Weights of a small transformer language model: ALiBi.
MLP neurons of a small language model. Each row is named by its layer, matrix (down: output weights) and neuron, and shows model dimensions 0-127. Each number is 128 + 32 x the weight over its row's rms, rounded and kept within 0 to 255. Numbers have three digits each.
A block is one neuron, or neurons of one layer that tend to fire together. After each block is what it responds to, as a language model described it from the Wikipedia text at the highest values.

L11.down69:104194144103115145175209179129148099090132157152122142142131078167131139134096088161145122150086208093091145156071152102102130122126169124175098097116125099127087162117096151097144144175106080101128169124077159139139177125124100145143164142154115112110088082127148129144082111074184171171147202116071173149139132147068190164115124094129123120165121067119077114135103128078141171093147
L11.down208:152127122103131159159143111185100156106103139119129163132111159076125144116117119110120128110140116079135141152162154145161096126210139075090184136115105150157135102123088175153113139113103141126155112101144143214155159067124059089102116159114050099088158185164137160087108167149113161109178113034099122124145117131121130067142111087000110164119139120138132112092137094120117099126140
L11.down213:083124142106102117113104157087123124150056170127098169121120118180119169148080164218217133183094105096092138164110126131074119110099177135157066145114113123127142100130087104102174056129105132155070169082083115140141125128104142161155130120162148134164087129122141110113119133108135061110146152104138183098121140155152145164116148178134136113135055172104123109157146183139154157114129
L11.down384:145122102055129150140147163143110131093131122117192155181110103103141124118116144110078170118081122074076139137193106149168143101174115162105154106121156180197103105119135156155168146170097131162138135071146109134149090136148100119159097117066114117120166151116169157094130187145125135092121131029118111111175159082125149075117087088037137143145120148107107135138134083138121097112131
L11.down442:115088112104143096167192098184157080124145083107100124151126126152108124170115122162141100121090140150147097115167139102078078101082122109198126138107153150134117163101115190157121078058091135154129186066114133164147150101093100165141126149169111109137099164148152169164111141125113106083065121121130188133153153097120165144161072136182088146120164195108168157108054165129201156099165
L11.down531:151134128129106170175161083075138150131079071100095116150171117168136083147023094109061103127135145184100106130112089129097160082198149073144137130141175121150204083102079152108163123100104173094121093114131106097104139101113099126157089169124186086124085150176112154132156151117157092089103172117152146180125176126168108083144167139112131082121147172116106118090104170139146160211106
L11.down541:156140093083125140143148180141121112144098117144052155171137096091143123114123129117072160110125118117089100122196152191132154150126137123140139099095106162140104000131217147136141106150093111158161149093147123149103091138208089096132130106085174145109169152164150117119132142174143218104092076076120145109153166095145141132093080111105123130147109121137143143151158091101107095100143
L11.down564:101122171145130075108116124160143113080108124119099143123102138122109174150177110062142151166150177109184070152156130143112134108113115111155124122138111141137148172101152153174170123155086059150163166127080143137066165117124156108077149098149164134163123203125089066136144096121127118133113179193153119119091179171125043144138151109136090054118130165117134114113179061113112108133127
Responds to: Digits inside numbers. Fires inside multi-part numbers just before the next digits, mostly decimal points and colons in tables, e.g. 3:45, 21.89, and digits within years (1620, 1438).

L7.down303:212128100155066096173117178132102151103173164087112083134133104175053135166171130153094167126137154155146176149110114110133150125121150114102126060123117099058087075101173121107135136143060137133099146099170140069166055120095164098098121129153136153142096114162125142154073125178131153100119097134078094181157112172136103153182101139172132140141154079131137111170125096159161131203135
L7.down348:115117078122175100145132131087107145074159122087181116183164088110136069085215187102134137132113112131144075103167179092068069191160114129144126179122092113161218165156177103124082139115123121158106154094156140166138122141084119134133128102133141116177071136080110163119137150133142109084157136130126136053085117144166118129144135104122157087160141133085082163176131152111174116100139
L7.down424:130157114179174107079167089109136066101061112086165132118173157138126146154101131111116116087168164196099047183075114145087100150146094141113215111183097138116153160107100151095134153077087138146169139123160121156134052146133186115108192138149088100097124157111133115135127149077097134134135107092132116085220108119093090101185111112083152149148086167086133131120163096175119118116136
L7.down429:098057122120107087172146117131051137137096147106179139105190187110125073170185145129077124137087065114099117086083213095139118130096148067076140126052147132117125127138091098126126168117084175168127106110127191175082117083142161143152130125123136162142149119167118127173093174112195123133095155145123136146149136131121150149150117175137155135147104178119131194078130161095137096119111
Responds to: Mid-word subword pieces. Fires on inner or final word-piece tokens that continue a word split into several pieces, such as Rustiche-ll-i, expl-od-ing, allev-iation, across varied text.

L11.down172:163189131176129149123204130104154117109160092122173121177135107100159103106173115109128137154127126168159114128124128099154159162136109076179126116186124155181147146088123037155118130128119129146073099043128106098165130137107137123157109107095025122120138087151170112167070138165192117103092105158095139094137109190069110123156109180152128106082133171134181151086132155109146151157140
L11.down257:132106108153105152122113068144096129179159088183141144142163078152071115193092146146120138079120094175150140098117130157096122107079167107176130142116119131115020071119144170102106159146101158078128138098051209110146096139113144141112110115123128205155113080130103101138091147088132116070131161152100092121142172128129127137155128123139099131151147117187117134115149108160056180104175
L11.down320:104128183149148111091147116144068166120103092123122087158130137101145123120162069091099154156088191105161183078161110130158241133137155130133123154112128116149088177125114141110068120158078104099150158137123125159089131140166121151111122158144137164154200139090109100056094124160085170166115133163176099114087110155117173113021113115142118115137160071150104116095161079160158093155138
L11.down487:132026118122205118164077121099158189131113163186155126120105141195140127194158133137152152125182090129203097117129089159114134097062098120131207119069092143161145163113133157150163171112156116092170137087141092143106099116102147131137128083123145128115093126165130115081066103119135134108222122139153120141121172115129112154136158174110073138114131132125163113130093133130154128090166
L11.down517:142138137148176127170116158124113125095137136110160136154111132095123126107133143107089137148176100141154074181132098117153119081141101161170075178151142106083101052141131174148076101063116098137081184132100162153114159168150154116109122142107094142111128221127101150112183119177124137128103144069099131126132103140129163152141076215096114159148114073095150105131123097073168158184173
L11.down525:164105134105118080056140172187135119109039143156090100124187134130090122158159122107119103093134141150062179149100113173174164124095156108152094106091095149105104077169187134187149180136134110196142083160147117118079124101083153167135170144080168123114180096123111111088110088142179111138162111160128070191083089145099106130164100102126146175162150160114126143105137116172174136104090
L11.down556:131100169129116113123169159153138154229100123182112123139095099117179130087084113105143093150092172090184120102140131097184191168117135180085103172188120143150112122148080129152122089105126184130156113142178134125097122112145126157097107126091102131154138130027134106112105095111147139199108151127160122143089138119081094070177065093132178180131159108133149139163131103092112118128147
L11.down602:152148153173082125152096086146049156185165123136130153095080148117164081111132115190123124168119110136094169031132146126105126109143118124054159147148114115105104163169128099121148138097168075098138110079122121099097150080143127145119129129106156085159123118161088125120123161125137149102156213122135153130139078098112137106139116167053120128101111107084101153126139116140148113162078
Responds to: Table headers and media nouns. Column-header words in wiki tables and section headings, mostly about films, albums and TV, such as Album, season, Title, Soundtrack, film.

L11.down43:091120089119137169096132164157125120066161138152113162175118138093111116165153093111136159133111163172151168141115086124138142181133187052133128119114130162137079185174099066157133082089116124170140120151164113095145150112101147098117129080102097140075116027167126101140157103104093102108156134150116131196092172126130061153184178095145064157167114093085084149083107150133162141112154
L11.down134:115147173100098125210149091128108110127101157122130154136124180096178160085037121155031118095139119134115101162183082109092148122179142146129118141134182144149182087155166127081088115136106136097072202099098126104139152107168136107131032113156118151116144140102109146149149131147042107159159124088156105088136156156156175075135085084095113168090084197134087128124112108164155107179134
L11.down181:121135145156111142090162089173095125062067127146115141158113124090133109144119124117055122062143143185061158139192144102163159067129103120069123117153149139141106081071123157153137130211153126074119115145145119178122115148157106144114132115147106093047136158132117119102145147099162140139118145105122139156133199109152110083127127100126135160116121242111116119134141168082132092145101
L11.down219:138122106109109116126121114127102152116100121139127120165132126134194114084130114134058139068095126197166067109129078109145152139124108137133152093146162173205154107183055165126136098111120137078160117173113097092125143094159111121116073150116134122133130124114154146121132093152118159119164045130105111118170225130122114107117120140137126121095093174142178183087164166182115102101104
L11.down237:128102142113096124132115190145071171111147100139150164137130145094125136120112101064123191126068150079108188106124186099153191150080172125110197095120075125129149106155120142137111110157134090153161121103065139132169160096170110039106130148093096151102146082098130180134148108143162113136100113149145104132108151075106128160154117063124127197082121157164110191137181171121147187164166
L11.down265:074105108089108116177092070157111125116136177144104136117122117154132156114136110187109159118104128186107136133196121109173156110143112143095108118105086147155095170145097149136067091168164102073077155115094167050136157086142124114094142130141114125118101061113157126150135083102143172173177105153038146142146136138140139158122182165169168118123107145140128159138101183145116137213080
L11.down397:121128085112145130154147105126087154116153153133115091125128138186177170074046108125101141110122118144143085107141153102124173137123074142121163120104128151197171105160033125134149089119124128098132096140131129107186195096134095093111122133124100113125137102128128152155120110128113158100113058136142120142202211177113084095148113135186159146058096130153175142108094105223095153087158
L11.down555:183115098130121124130139169077095168033106142101155135136117151191119110044130113129169137094150093072134103165146050130221146126095178154177075163110119172093102143155103132133127116108100180138090098199123107129110187153078120102132157139101110081114151112154117105142091124098107153186105151112086154189155158177082087194106128137124140095151108080095103117104158116154154148121148
Responds to: Sentence-ending periods. Periods ending sentences, including word-plus-period tokens (building., users.); also decimal points in numbers (58.59, 3:17.70) and closing == of headings.

L7.down292:116110121145090152204192088126166111106166160107126101095130180143109121141084144201154118167127138095084124100180105133137088113106103130163173140129171122110206062159120106162114075105127113078106158117101190116172115159183130101130035091137102149134099102109179203130124127148046128079107126149090107091092136138158146118128148160150098141127067192167098185152128072139147108159119
L7.down337:114112125165116125165150072150153125124138144128149114132150154084112125159030136201120142142104118160154081080154142112143097124135066138142149144140183084136168094193131133155130097113143130075117123102091166109147149145178120101149064094167122140084083110108143208121114104178071124120094081146093118070108117130154135119154156136132096179106075232165093194150132121185116087151088
L7.down478:115121127187078072157135055131184122158130113136106132172118148115111101114093162201171140133121122117180122096140118108194134134117100136148147100144125093078155065166177097114130088119160116045147168109111134111114117109126109144128076098159112123118094119144151203104142130167094123092135118149118056063087092148136151156186122140170106179131096243136121159158102138161123109189130
L7.down546:137129138115146154185137083136120150144121129111159095114171166140092121126044160124081156144109164169122118043155107100096104116096075138139119134126173127156156109134063171163162082095094121068154108134116168111134148125134131143136096107152148107139100124118202161136129086156131119073097092149125126094100131110154077078168161131153110128092112255178140112120152117181082137079123
Responds to: Sentence-final word endings. Final word piece carrying the period at a paragraph or sentence end, often before a new paragraph or heading, e.g. "members.", "dramas.", "==".

L5.down229:156109089070138142146116135085093107112115150198110128105118130075108135137099197128116139134203129111146097138130108089102177091101125110170096119121104144146131089124124152060111090094168106195134160127111141115102105140127130095105155117117077112140103192146152134168152147132178115144124162145152121183099138082170127133130144201135186125154117124119129127177085109084069105130116
L5.down432:096085141189115156166089106108159136084170232178117176130078155092111146175136130203065087121173118139153106144126150094117141125115172055120115126175063091150130118181177160163107110131133100126096138085138116152136201148076140121091137124112114133120073153129144076095175097151111114136109126114144124176151109086148185150136095201178081082125088083098124160158083120113104130127152
Responds to: Film and media words. Mostly the word film, as in feature film, drama film, the film, or filmed, in movie and TV articles; weaker on review and media words (critical, starring, series) and mid-word fragments.

L5.down541:146146112138177159123124124181123128178146116143145158137079154116113082120121149104103147132114134181149156194139174127203135099161218191097074114138163138149176119094151126128125164187189093086108139105098144086105099099148048195115069124122113109166108126055102133138114102132147120112084152103076116115081139105108099166071100139121120110101142169169103100121115075120139105123104
L5.down599:154117163154065090073148119121135163093081098173101149173122163130087114117104092117166137181180171165087199110219155145173116061084084159094155133107058109088143101138107127107113148080148119136190114130150191102129124139130134170131175106095119189108108128149075115118150152106207153165114154177123108160118115133133140165116097127085174139153138150152110152119101087085125051106106
Responds to: Mid-word continuation pieces. Short word pieces that continue a split word, such as u in arguably and un in begun, plus the degree sign inside map coordinates.

L7.down26:112111128133111031178102153137131121124142127151093193140142072129182088129121075082199160163211161133129111172076130113141158172123170114110104114144094090133110097089146151137191082094143150103150188090174116122157074132165066077093102117154097072093125119123143154153163141057125149120179185115114121110157135086101110133161102133127147142165155081159148145127094123140151100099126
L7.down195:192133157077097148121146096090066147145102175132094163167046137159101190132147138164091111125106144129169115121127195086116137129177116121125120151077137133141078150062137179091179130151122099101120107107108102160126164109154125071111125187148088210142137090057129108060125115149126182124091141079126140134148141117156148111133134095073033135147112100162172147138141119137165053110128
L7.down323:144112168189104128160133140065138111140114128133102096147092193118159132111193128138152110078173125112146138123135112152182120141114076190166157107156126122105143131124165129105141138126125136191096101089129127180101150125106103191082173085061078138126106119174121136092131120139130121110068152095241146110110123080145189098162076119056144109137088143118143141148125083141049057120187
L7.down357:112139120133159096118189124114081171158185135192097140143104070149131101145091108097125141134167129105176166200139152109159154076142162158087100127061085093120087154100117120110132091087190057160147152072134197074167095171163153126161110141127113146126158171093153096064172111121131107102115146080170102171146160161125118171124132140118163108083159097108142103132120119127093145141140
Responds to: Mid-word fragments after capitals. Short subword pieces inside words split mid-word, often right after a capital initial like C or P, e.g. P-anc-rase, C-ritical, per-ce-ived; also the spot after an opening bracket.

L7.down40:175112104138086166141111106098084114078096091128142163129105123138104180194128069078103098176085134129122103149122152140139090122144118136146088100132167151141094080101167144152153116122142093144119199100127175154192102155188116046101117094120176117179133147167183110075163144154158141116133116071056096179153153128159138165121116170177144179096165064134099111098096096141115164098197
L7.down150:123125137121181153119123112068148116165127119141161090087124170128150151114084189150136071131119118133137171128161062131080139050161165089121132137138123123095181135095109154139103137120184112099156100161106107168085163133055149145137105115147138169122130175088174105112145188165048152101132174104150063092095076139168073092065190129145091199125120166129117100110159092096150131137124
L7.down585:150107083062107199170141162113124150138090186121124099173102029119113119132136157148115122154132098135079089095175138175165180162142148152115110111124138127095061053112148127161163102144101118176147149121139139161180132150155103067099120144026130124068133150138160174168161131126124186142084078082115169114146109112105107131079085085118133153134122137124127094121147117113194129125184
L7.down601:123124092058113080142184141048113125113063150130093119104109095102125101148129164093122174109201155080085087196158117169150108143177142141093149116175158132132138133059103205148154147074096112185126157119144168161137047135156132116143116146091133112122174157099144152168123181144104132147089146121154110121207145130114128164146085068134147189141099119058102145097171076121125099131135
Responds to: Mid-number and mid-word pieces. Inner pieces of split numbers and words, strongest on the 7 in 18th-century years (1770, 1795); also name or foreign-word fragments (Giusy, władzy, Pèlerins).

L11.down4:129092081113127110109162132136162092145129145177109217134129087186086116178156134103126145117065055126117151169074136116139171128115167120105187159086107136092118075116120074138073151130170123225122104084115152065151137106127195108098175144111114130104136094172157132127177112136154139087103129132095172157140098155143141203143156084115179107137095086137100154124094116120137175157137
L11.down24:128067104147122203053137167108115114100136141123138096130123144117171097110120152149128197096156112128120157128098124183103157155069164098146171179170034083068203104148071086087173165109156175107108102112173088125183101114113094135146142140118077131127108165143108132105148127156064114122092133164140124149127169125143116085153184132141113160095134070041129176160107120101088173141174
L11.down53:196119152155161119101133147110098170153167157117126148105100175169130146154151121107041123073146120179117077141124093178090146100146138161085156158110151048173117101106147158086120184222131077117166133125139177114130135089127088146161192159178117111080122133119153122124190061058157135147119127117073174199069131114110099139095091095109155146153104091133136160162142096127159113117100
L11.down56:116080098170104217081190128164144145150178151118083132149092077124095120181127161104130177142153141083097146110133132108140097167114105156121112169074096087102160165136154075152152155156146097149118091145151138103113102171142173114112120086135052100131048090097123087085156116132117074169119192124160139133100131179179136085077127155086117115159112130175087186150080132081111140117157
L11.down266:075161121149184132127115110165191143223127138116086120161166157124115129136100101102093119109189118133149176135155138147128115127133095134122150123143094114064137069095126075109165112149081108098127133172160147131134121194121136130132065160132068170147105168119114177116148111122104113102184132089161128109041136136122161059180089127162164159150160152071092150084082149180173101163139
L11.down299:102118045144169039090084110180102035115138147142143072168114160148078136153150120151171113124180106185100142161080176129152098157126074127139171186099160102106108183104075134158157125116134157173090120106131093121117164099117115107073153105135148114105080103121087144134109133058185146127126131159078132157144110133137132151154120119125132124170111077108159104150173118180138172145140
L11.down380:152152055135172110122075121123147128125139131136141162155049131126108132118132149143171066117185127128079158091122143147200126144121117156114167160108197119104114160130072156128118169120156116082133156175104072061124099202099114180128120128124155055064111081096137124098131162103161146136168197118105131171159118109128124067111091132123196188122154055150082107138087130099171149155109
L11.down610:127117166125099209113151122106099092116159107089167100132110120139096113173128127148092176084159087083114131167141078143111114154129182070124083156112095140085110064115135127091112144209132151178072127077165133119103119127159131092126170154177074170082117112141131134089183112209154078117116115107065141121159139152101149181126179092157135117171120100108115134137100128094146156132187
Responds to: Surname-completing word pieces. Later word pieces that finish a multi-token name, mostly surnames in running text (Pi-erson, Dun-ne, Van Hal-en, Grac-ie), plus section-heading == marks.

L5.down190:126080123189101099126117123131147138154180110123147109184098167177059104124145164198095142128151082121136144132120117132098119111141122156185160055111106076082120156131167096190109152137110128104109169118092122128149132152090120132123138096121134112115119099133107163158158170119104136137171148087116153068049110111068153188110148130111136092082165146130142144177203170122173122167161
L5.down588:109108131173159125115184148167146108197144104181150123109138104067130094083104116117136130126162121120182172170172149159200135100129111181116161106089163100070126188142151132069126119119161160084139099141111145155122192148106137108113101122085094124118125096083096168082139167070126170171145100104163164090137176081096145136114133164121125104149103042103186122130139141130127156173168
Responds to: Indefinite article "a". The indefinite article "a", often merged with a preceding word, after verbs and prepositions like serves as a, there was a, earned a.

L5.down264:143120136097098163147169138093126126152162152120138153104108188108168169118066106142108089127135168148107109067127155133057112125142090113152099158126165124106188128159094146131113153113173127113125077089061137044175096149133053115207093123118094183116081101142150170212077140173121143079121082111139145160093127144134095132139132114081094164131132089135150160139070102151142186188166
L5.down458:110130108150120095129117128153120103146123139108174169127090114092117175164174167106156147118103100130071187140168120175111076128124175117131120149102129089138134133064099121089106119110153147158126151131174162079100129139137136155146180152128151129103110149058096161149137178182087095141144070120124071145129085189123134160056174146108105161104055169156125189111189162148144095102140
Responds to: Word-piece continuations, table cells. Second word pieces right after an opening consonant-cluster piece (fl-av, thr-ash, sal-ad, sh-ark), plus line breaks and numbers inside pipe-separated statistics tables.

L5.down354:134123168125134132140177126100117130135100073179124151121148163122066130142135121094138085143155136152093186129153111107084128099147142141081148168144138111084175161140135154122147133117211128103104156084138126093158114098158178134166188107125090171083114114093061136120134113080156157121166144207133161127057094117176113107101109079146050157175139111095084107151139053097130127158092
L5.down469:132149143139093163111132160169139127136183141122186111160103116115085135159108102154126103125144096135089092138117123149113136150130142105124178147147172171211113108145154111143101190127176116147155136072082211096116105151106143114168136144120084173110069143125064152150110137186163136109112071108065130126164104104120123120105159162063079083141125106110139168043106100152170130169103
Responds to: Surname-internal subword pieces. Mid-word fragments inside foreign personal surnames split into several tokens, often in lists or tables, such as Schopenh-au-er, Lötjön-en, Rantz-au.

L5.down261:101114157158106155139142058169182157124131134078112101141117166095090163092056097148129112117127130119142081087167152106127144138079069122158149150168159096173174119223185119124175102123165115108055122101109125125128111131131163123094082076150112138092073124118132143111097128189094105096107110120136122090111056103158131097148148157179141150184108224166075151182144155151148097166167
L5.down583:160164135144117168138151112152153142147160149147165110153169115069125114085025133169119124108110076147132087134107132140124135136098066089115145124161178145131142121189137122101132097097134096111115113124095092102157105206153148079190069124156149148059123080131202187135109151180089143139139056106152158081083132131116108139121139085131138171110104178146127112153104152197133150174170
Responds to: Sentence-ending period. Full stops ending sentences in encyclopedic prose, often fused with the word's last piece, as in "career.", "dis|k.", "stud|y.", "lost.".

L11.down89:116134129128173127132091146159134091082142135196178113136182121119121139109153116130122123120062118138192160104135122100207176151093169127099124129106175095150098102115072113138074109170143117085185111108129153090108130127152145143089116189130137184144149105080192121164128097121115105144123104150045144131122087093118095158131197127102153147111064132125129173135148087162166081110125
L11.down425:149084124145135101096059144079127177177110108122109059140139097168145103123115154148112144128109138160128143171053091140170135171106166113126112102072074126094122084119114124096171132090145139158184127151191141134161032162075167127124126114103154154082103138130163138143127194121063129082134147179139088122136133110143136121146111159103161216133111142056118162156160086148133109084068
L11.down473:155135121084096127166143173134089072188076142135146110156091114127073132150103121142130179165126110163134170108157164097072112125087138120090147091117107083134141215117087136119110095125104143130125112134100140106105143071109125136053179147186155141111090154135069132104171151149157138124165120213136114155104076082165104195112184070152072140192109087153126158205163095158139122149104
L11.down477:086091101151094168116120169121159148157154138198172153115133063071129140164123157138097180139074124129068112130159154123163061127206153113125046156101107080078116126167164092058096188106121134137120086126109130117165101121142169124052172117132166140119112127107090117069112108133104121155156135116144133144112081126123093173145157159088146133156146114083046170185107119124103188142150
L11.down543:127101152141113140093124105134061092161119060137115141103168156093058084158144136165094130121172125121115142128168147074173093074142171126070149126132141102105097198083146081091122101132122062119113130109109198102136118144176108131064156132101084117119178134146154118090170178151124091131126135163113151160131166104165176158172150146120140094169104111154145161185121091107137098145077
L11.down559:146182113163117127167087124106134164102087196101148074110112169116044122084124153149164135108146075125197142141111150128133124176102081105123144099116153112158158110155080173160091119147124177133101117138111104094137198142168160157131118127121056158160085097077106126174119173147127078089070110062065105103094156131109064126163146152129108140136164192136123074115156087211140116127158
L11.down606:144098139107077103150096146136135161143112140142147148169086163115079092154155139130145144096053104147182108088135172078106107119090033146158141049130165180130149120104114169162097113165117157191105111116136064140157123100160101105068091082126111146092118128147134174087137155112119096154112155112177095137165217106170133098141154157121120097134130109151131119146148087244111170116104
L11.down607:073080153146175154072128127205105141083116107140094138141169104105058144135168161092112145131102150086111165092108158143158157134168125124116147163124061162145130152109132141157123093132100151155178104158115135166064139110201125067125131130119112137087183052174122118105097089117106179121124072125081112163114117127073094123139118103119145093147171241141123158092147105102176124063160
Responds to: Word completions and approximators. Final word pieces that complete a started word, such as oxy-gen, vit-amin, recept-or, and approximators before numbers, such as around, at least, to.

L7.down18:087154135123138111124158148084139125137096066103135123127108199157202161078151033096086140078129133122151134180104128135123159179135101140132114153167105177154110208142064179149081173155134085144122159141109083188082144150137147105129098144101135177155182096111088133110103108154159153146140151128123145132196106160114115086142108117109134109066162146101200088141117104117118092122140
L7.down474:119115129094111130115125058119172183055103119176157194123092155096083132155216172096138187112133119095094130140175149109108108179159169107122104179099166125121127144155163121136122080138143127120088226072128180110086129121144178069123117116128114131118096142093110155093164097094165077117137156121134186093135069134152120129119155103194133170129094143135068137146111114092120083136147
L7.down493:168137147145151114130100076115082121091147098183129164126097180162112117161167135160153133181140141109157183084207101174108123097125150108140073149050137067097131178144164090081122147152185126085098132120144156163089159117110062140150129149163081085104136164127113147108140098138149157105126151183146105087082060137157102070104101091105121179177094113077079101121093112104156159138103
L7.down525:152149136165129000123102135123113126132127113110159116124181159153121107125168129119144198131153094121077106118152183150123085116159127148115186123124124109156160167130095121174140113088165153098102120126137140149113162111113151113091174126172122144118148158119124157207096111120128154137104117114168022110097151152088127133161163156161093106139056172115078181168131093114121081113147
Responds to: Year digits after millennium. The last three digits of four-digit years split as "1" or "2" plus a chunk, especially in full dates like born on 23 November 1959 or 2019.

L11.down51:122107129123097162149119088140148154191112083131122087149088084137117119167124126187164083171077125139154112058130134075103109152127092164093113085104177113133169071130099160122178098149137186097192144131149150111101117110093124152142133169126135111159102170129178138146138120129104125137140107148110052113078131174095108165161117128211096128105154209140116145052134127243138172134101
L11.down152:095134147193168131121103171119154147119135097182186116078074093164104164090141184080096092132123109157082094187098142169153124120132134171111105114121081136122139177114132121154137145111151139115183078167122155128108157111089149057134128185146136153117127128096095038097146132101110121143143105164100124161101204085087138180133099131162093094124113089115138111076176197115168093109124
L11.down153:135144101144159131159104109139104144147159185158143162102118176134075097148144130156186139142112100143089098092139159127121104095103101163146186128135198112065135126116128100152123146148178113171091173096131133075161167129127127164181134090117122111123102122126091163160106143032164086124105203104120153151124033113166106053145074135123134198113124121115096111134134132098139128156126
L11.down316:121149148136148077139168070092114139145156136162138138140060150155093134193118136098149126182152082119155106094165157117098070097151112057067166123146190093094130062056177109128088106167171158098151130147101122114176118092169082129124143067143130129103104177152115140102126089091172110092110161158127146148163150119156166129070118125119106141191138117097127108181051111155128139114132
L11.down399:129150155142138082131109125138148152150111198185126144107110104132143151161150129181104123125119148070142139088120111114146167147160155127081085020098099147142144069096155127141127112164169168143168171106148143119177120094142104155110119059059118161105103141158090153153187127085136052108129110163107189140123143100177109093115133079123093137166179223125124157113066104150057142124156
L11.down454:158168194127112075132143161136097110116129100163134149155053108091183086114116109134121135160128140086098159105117131075115160146147146156065128172080151134148139096126178082144078145174126124128168136096111127153176081145179176170165121139086162118138149187085120156158150123174173162142124125097125162112114059092127136166080174114157084106156086188126121146133136050172111122121103
L11.down500:102136106150161127117115120141111115155155128147154166069140168120057107143182155120173135077161086115080168106150134113157103156060129103155170119081133108075139104096174121141113136131165135144102119124195169125177161118109153120121175112080096114122081134076100145148163156124197097107126140113110178185138000126131134116177102117156156114146132121087072145110140154094119127141149
L11.down536:170113193182207072166128159136111112139144097129166121107153132133170122110164105088115109100115174132168147132083159125171098147192121189146149163129138131103144173127068125122079112139125084109147145206077088119105134148130122136083089116110121164125156149145108097080140084172055151183155114118098061139147162141148183124178083114158091158107169133110158141108117075116125113065143
Responds to: Noun-phrase heads and copulas. Head nouns ending a noun phrase (walls, titles, measures, cities), copulas right after a subject (was a, is a, had a), and closing = of headings.